{"d_mlp": 2048, "norm": "rmsnorm", "rope_fraction": 0.5, "qk_norm": false, "attn_scale": 0.0884, "init_std_down": 0.00392, "lr": 0.00079, "beta1": 0.9}
MLP neurons of a small language model. Each row is named by its layer, matrix (gate and up: input weights; down: output weights) and neuron, and shows model dimensions 48-239. Each number is 128 + 32 x the weight over its row's rms, rounded and kept within 0 to 255. Numbers have three digits each. A neuron's up and down rows have the sign that makes its largest values positive.
After each neuron's rows, "fires in" lists the words (lower case) most often at its 100 highest values on Wikipedia text that the model never trained on; "fires on" lists the tokens most often at its 100 highest values on Wikipedia text that the model never trained on. A number after a token or word is its count.

L2.gate243:154148123131146192123123144175143131122105096098134146123111166112111089135103151080137068150134155152131098019111161128121108170109148129185123099130127172136091169105123109080109115112080102124088125121134145141141177170092205155071125084177132125156179157151094134068175087105112101113158131142095121126150136158161120149135109150117122121121066151148163153089069091112112156132149149137197121150163112140132130075139177145155118143170131111060128103129177152128139110147132132082173174174082109111155145126147120170121139159157158097106117160121122102141110197115135173153
L2.up243:160097084143144138116091145143170066106127138156140160122138144138127148102124165108110144113110132137104113132131127119126078149119121069167095153137193181098151136133148170142111148111116119135152114139081116158157120144095107142173058147153137106114090114062075151152113096165070139134105104104113141127107143158130134114082112174084168133072081139134184090129072171125157130108135120156139145145143145063106065102149102163146109126129153166136194121102062137107136062092135105123133101128128178147164099110126138066060106100085110157143168126134105068163156097157138149128
L2.down243:145117135142168134109133186137138117136160100136112160148159131110025083094097127137101109124177127153142165142077151113158121155128092115125121115081171076101085147104149132105137134134180197135116148146104181084178134083132182125127159125181089126176133153089079182140101056080132094113123178122174131140096152143119180184100094168092170087096102117109160167191087117110146132102172185178104160129109121139110125118146104092099095165099118119145151071079137104117079128100100176100136136131172157124150081092126198066114122164098079132147119126040096051142134162160148140139
fires in: "so" 25, "way" 11, "motorway" 8, "3000" 5, "too" 4
fires on: "so " 27, "way " 22, "300" 7, "dissol" 5, "too " 4, "inj" 4

L2.gate854:108118173056085096157160151156137142163208156055120116124172116098132128128108148113134107137139104142102148061127147107100190141194174116140139095181130158119081159114124124104075150183117056147169134160153152175108058106111102100095124142059162085122092131167105114179080163126112114125081148156121088098131101152114141156092112117223085171155077143156128112076100157105149146135123143123180127089119098137135064059147066157143086092158094138052103133096175114117114159170128117136127119154075164086082109104153100169138172143149139129132108131110098089098107188165155198139
L2.up854:119085153080149173166165081090156115080177077119115087101141099145131137118106128081160146133111053120096151106117196098102132096137144097188122139142153084132146108099101175133178104096114153166138213105164101185134155103111120116119189091140170114175167090110116165174142115173139080065140144072114169126106124137146090134153106129138138111161115156199127109101135067094144161115147090140133159184093163101150093103114140101099132154100147105102131163123070114155179137152122150188107117077180151112060123105110124161117094122082134147141087105069130116133134106119149170175
L2.down854:084128118081180147102183166119126150067158107160164112177123137132109081122131136121128125111124092145130131133122136153090107143189121114190158136100166073173155076145116111111161089067126134124186135134158053138108157143123138111163104131168114080095123157092136091148112061167148129108180086058084201106079134128179084153154138124100137084121145109195116116099143111131172173138097103085134142157132124181070083146166118146127143158110103154161116158135147134150141101096118099136200201090143143161119079164166161150138132128152100148088165112094166198121140039131131143136
fires in: "up" 44, "returned" 13, "return" 4, "named" 4
fires on: "up " 46, "returned " 13, "return " 4, "named " 4

L2.gate114:165172106091155140115116134128157113121129140148140080135126193156106170063138080134140099082116179120125148074175112120220125088174097132118108094103158140130094136104167122171137157152102150084177100053090106118128118130131110146164103136166132131181131127084117179149138102129054143150114108175114118128098124099099114110119193169063140187138130147156131127138132100097125076080099114107170134165147112140090162184131135088154130140101106170111131163170116122108104178135103118125166122148149119130107092088187112144133145117151145114118093155132147220195194158165084079108
L2.up114:194112159105149096223076119082161161179122114164161082180131154104106146149076157115138147143091158139152149130141099098115155117145074128117146161109174116128117101083097084122164155134120140111146135150130117163068121192063147075143149092140169084096147108111160115125116135139123166146110108151074110126143131140048136121087193143146118107138132118139085187158149112097088140124165159126082154133138131154099152147134171114143198133080077125195137164157138133156098134131119125149100071165109159127135170086133142148149191145103089124093090092184077108099153112077121133110
L2.down114:133119115158156120168147136130165117169170091140167115114145137067145113150150118099146158132146152145156064087139084175097141176134163087120137137155100083129081112160107144131154173130130113160096139236142041202149155124085145121171134124087187110117146080210191089113136176098115184118133137079095094102146114149090099167107103150081140104195083101106101160153142130140173156160150121123100140184081124208153161115142099088158186119080132203153107111153113148128145108127093120128090119147092141174146128101156143165115103118133127142127136203151177124158151133143060156074
fires in: "of" 24, "council" 10, "on" 7, "list" 6, "series" 6, "union" 6
fires on: "of " 24, "Council " 10, "on " 7, "series " 6, "Union " 6, "list " 4

L5.gate1904:117222136035163151147136106121119102148145141137115073123102140140100141119135050128125110104138128098133095136099121136206098120172164105167142060126172142115146174127087163138143154109110130065116124148175145114167148135098173131087126106124131119117103136139102197155099123135117135160153141114180180116132106066131106109128112138166100114093151139128144120120162113148164143072093160151162070053140103111122175084107109150077105142132119117109078086095178135103187191160145071130072142117132099077126124139129120136117174148099126046126099112200097200131142060133122163152
L5.up1904:121192135157096107163155128063100126147137177129194104132119149126146126157114105107138086083125106106111120142130074114131164160150139151086140121114085113166127163066126075105106124170118138118168180119112137154167152131159190145079127123123054159113178207063126118137123112091120127111099163145131088112121114074169149114117176120167158158111150168186107075149116100113140090141136095144111132145178132087147144165225108090120071118083106149084095099136064091150115124164129116099168197062210059096087099227135147171137176160184136121110132081155116133122164123127110123200
L5.down1904:110110163142153103094127104105161097150081136092111093079090143125149046048094171093127228135131142084167112134164100102104152158085086134068125133105126116174112152153153147133186128173129147144107147119144131093103146155157200132110204128119106168127107120141138105097165137087124178137089086145175144175151134067102152099132137141144146129130120129107178130143135131150087076135096149113079173114126113132132126128235093060082160184109093075123123130126141105104126105109082095144172150138198087118038184142151120073114148157151133118098139106090115143092101111139111075106
fires in: "a" 50, "an" 21
fires on: "a " 42, "an " 17, "A " 8, "An " 4

L2.gate500:131200125146141157148132126142145108103133110119117101123173175096141173099150131141106079161088170134182145136133124146149142136168134167151175096128154137160119105070131126126107110152250180154169038146097130192129173190155153124069117126090154158157086101089056128129110062177113165147118169124144139109109065069097108117118147136076144175117109144126152164126178081148055106128105178141197076174133127143079179138132137122174145154143100142079103163107097110143159141146086134142120104131142067145139113123113077103069137145189154067147145131166130164152136066119116128099
L2.up500:132134150104138072130136105132088088109116126147119099081184141164138095123103095080139173177010122164152100140144139095100128075069134151145108167100084122145140113131068106132145155121139128123198096142179100141097142080123143194087104160150121150125129105102091127116104154103165147118165104079140128064128143079138131111107140083084065085114167138060133090122144140106107168135171158125146129127181117078154101116133151147125144110117094090097096127136112114124165046123087104141087103118154094132139114117058108147143143102120150195139119115217096101092081120104112166096
L2.down500:117121160100119008123146119090204161114112137090116174150105079170098152176110091131112138164119071144128104099104135143103131067090132155137156140123142140147171151159128121096129139051068158136140175105125036125164132095134101105143123099107137104086184092121101091052109179113178182126149097115180019147178111079126098162141165118130174084155099130102116103172128145124099155124149115134084154126130113136174132134126133125169191097106171098102071145136108180111143080137158135126102158107127165090105210058136152167155151118123102137206106067099092130086160164143173166132
fires in: "of" 60
fires on: "of " 60, "s " 9, "ers " 7

L2.gate1071:148142096131117067103108107163057182149118198091132098176247098117122170118114128047153179153164074131157109138095211171129109132103133107120135152118150100125075110056118071151034145079118053115146086170143179102132129084118148125182136124140141172122134085176185129112155122109112129187184122130086137163112104092149059100152099146125119170165102101146142108153132121156097108108133133143117118169138129145097139138098075094141169078125111123146149130159146112165101150140139116189137099118145133096105167097114097134092121151147143120124105155152187116158197100105075131119
L2.up1071:128096163143118122120176132159141178090135060157133137115128121198118128071151114099158142111165119096128112172128108121112089133130103159134130118138123094103168160124165094135087089137040154161154134110093095143048171130100107156200160095154140172157161141140121135132106112143121150155113124096098134128161129093090123166165142106165133101131182140130143098169164131154073158144079115143083192167108126120083111117062129172078141155098170155182168093137125113108160107119098125174104127136172151105125144083116110154163105138110129125136143086083143145167106061096135109080
L2.down1071:149119137149062073141126046162156121143156070146165168172111108166079148111082043132189161172157127126127087145140119088170097121161100153089138109170089079112126155177114085189132137129112110119115077135114131141117139130138172152142116089125151102089138124155122118107119093145132074107151071175042090103161092093105139134139121135125186126103152103130111064122148155086099124137139118178073139144134128077087140165108142116146163110159145097137113124151099143072190147176138078114127156188157138131190187087115153131096185113085083170105102143143154173108100121099069119148
fires in: "of" 91
fires on: "of " 91

L2.gate202:154170114142154080102145110067120138139105152141139144103184139145126144111102081103101143028122112132080155123136117127172155116180116142160172156062053113143117115130156106114068133113097091117204180108126142184194134185154115160153209181120108134112171105173136099193098209170135168186216126160115141097083177112090109081120107155143136160119126102123113142175127121131156180139127102108099136087132144160169213130153149100129133160153104160122105107139167101058112182165106137144153106122117077185137104122171172125127077073154135113092101152101151159180142154149134087111
L2.up202:125139144035156127180112084153118160119103120098192137164105164116088181084167170102106134042107082179087111029124132140090143085188073092172135177081180093184125116091087110124102114103145142065126133141135133134083123086121166117156179092088133125111098123170172142044143102093159127128143148140130117150147127110128093083111135094065108117146084142099170147170142168116128153120136169168159164115143143107100144106120133182116116118166150150157057183160149074140150154128133097100155088150107120041115134148121153096157107079118138085094072120129188090069129107093165105159
L2.down202:135102135096152029184109104141125159130065171117157164197153078151077165134148140150072116094154149170128102128117113105172168106094125199089140140069116204135115088102146146132101158173154087155115071149111022118151140133132117111131135113114099124082156126137138090157115120179079136142164134136139094130143130064134080141174156131167114171141128106131089132154119129115150140163119153162119135130072130053100151124141138092178111117189133152102189093209145131115154107130116118154109085104082125128137134090119181114157171074162111151116124131130145185114098120141117105132
fires in: "of" 38, "among" 8, "majority" 6, "one" 6, "us" 6
fires on: "of " 38, "among " 7, "majority " 6, "US " 6, "One " 5

L2.gate867:115135143139152142135092138163111089102182111078163082082143094156128148085164155083133082152113120143183086081106173131156117126142172149154191118185086144107104076107104116112139096083152122141159135144136156170166086112094136139094164060160143162145096053115098192133170149112159126147143142155172097120096097111085138136093156103075165136183093148162149139151141132127135095040137154125131088181131069103062133122114139138132135093120182066113088105138109065131152081117134094164104131135177137121153142134064107105101168134176110104122146132057187123150146120182140163138
L2.up867:113131143125084118119105138150150099204119079138094145174131146141109080111105149093152126128142114110152101096122162126108124071127138118081063124108159136122127108123137063115168159120123148137159160085136118152134161074102110114144101093126121096140127189157095126140087106120128197158165134061169112095139114120088134180151135088185132070151079091122144116131131158064117178066191128182149134104115147121141121136078070192142093120165072173149119152124151066105109153138131135180109113089080078145103157112123112119164131078054128137145177146157133165106157152130073174149
L2.down867:133131132109141159149089180154110091153140089113120149088062142079092117074132110088127105161169122090174108105157159135124067141143113129132127077166176029126158080089116086117116070102148228199143134117125186141095112129121056111112119115129099171090046112097115135105163115182122159135185144135131187104156075123108131146091106067103125139163165128123184179128128111110153098115153123160134115152103149112139144117136073117100128153161073099116076121151105177110141134108130144153079121120177111153122161095163171121135112161062127123103120119175108123119170080150144144119
fires in: "of" 19, "original" 10, "new" 7, "modern" 6, "traditional" 6, "present" 5
fires on: "of " 19, "original " 10, "new " 7, "traditional " 6, "modern " 5, "present " 5

L5.gate260:063136094119161147099154149097133118088180061134118077120119156136159073075098136116095109167191107084169177139164139149180127153091143200152127123119114100145104139094133185138080096170165168123119195146138117134148109126133151125181081162092175157176108090128096143124124151081102150136112112164172124124150107126071136189106160106133118162125097085154118184109207169124160125052141175155085162139130133123098103083144185157060124118140171096094097127128152151063169158143075137147091122139145142085106164187147123110153103165078132089138149161189158121131072132146120178145
L5.up260:131157114157131139073180142041166146104117142105104112156116135105167174116108137129156130067127135211132140152124131144156071113164066124134120096137152096162117125143095131163212097107125190049155127128154165104138128147178139175163147111119133111159119146179118117123188167097112199154192138117157133100090145095142113091168137131088114118226203074158133117125132115128091114146097135073124158148177137167154103208114149143115120147130102150154120088136117162132097099121092140133100154092111077124139168141147135138156166146168108178126164030147097166109074127137176109129
L5.down260:086175186065110099149144093115066101114129130116173141088077102183141162097108145115111123178134082087174128103182090131172175067112102134101128099157148134199140154116158148079101122139157139131134102155095151050095136142125115126102162122093144155087074131131164126141108114106146124159127059082183159121116085118130113119136163131148141093112117069119160125102201133105087084127155083143136145124129168124059130144138144109090069150152146064133143122125112125102106148067136103117140186079157164038170070157127069030140127121139112117102112110165154081147107159066087144140
fires in: "a" 91, "section" 5
fires on: "a " 68, "A " 23, "section " 5

L2.gate416:065100108146140126105187129120165139123167116188147128126147198088153102061104077125127146104160133097103203143149075102084126186116162128125210120135146173103134146090128110131092140133067125176054155138141124115143166163149176131147126137163142153158100118113138143122134100142125162175107125174153126079127136086105129128114141098094117118145165112161132126146053192115110105069152090111109103150157155115087165116114121181112181117085156140068109128097121122138121223194132168102220108179054161039107126125161104120115144155171107157139148137121130179147110173132123111141
L2.up416:156161134100131164162086199158165174097148147133124133158119137155103143181141132104110155108062174138141142143172129131113128166130091145113143139121159173092137148108122157123121116092119176099152126169109129164214100144164135179129163126197177076122139081146135174102153120113165131219099149133113146110111174107182129093098125094132128127083120146126189094156155178178068121146174095175162057086146142114152104075127123099122113160105118109046121155094162174094148204149126047114156100129101062136071147152114091164064144149182112086145120121130125084116152124153148163130
L2.down416:073151158113155121043160160136110168125135144104134132128157182111081142206146125151168095138139098157197143159147081164153128097080112120134119081146154156059060145111071130113143143101085177169088146139114079128139090147080158122113216186136110126141148134164173171160154103144096150104095116129171148099116124125107130143115127123123113109161176163140182172089098179104117070166167166093119162165170117215068111113117165141100176147095186137082124150095122125075120111169080079108173081183160164116116158148096108135129142237163109159200169125158107148103094112114127115148
fires in: "so" 27, "more" 25, "how" 8, "very" 6, "too" 5
fires on: "so " 28, "more " 26, "how " 8, "very " 6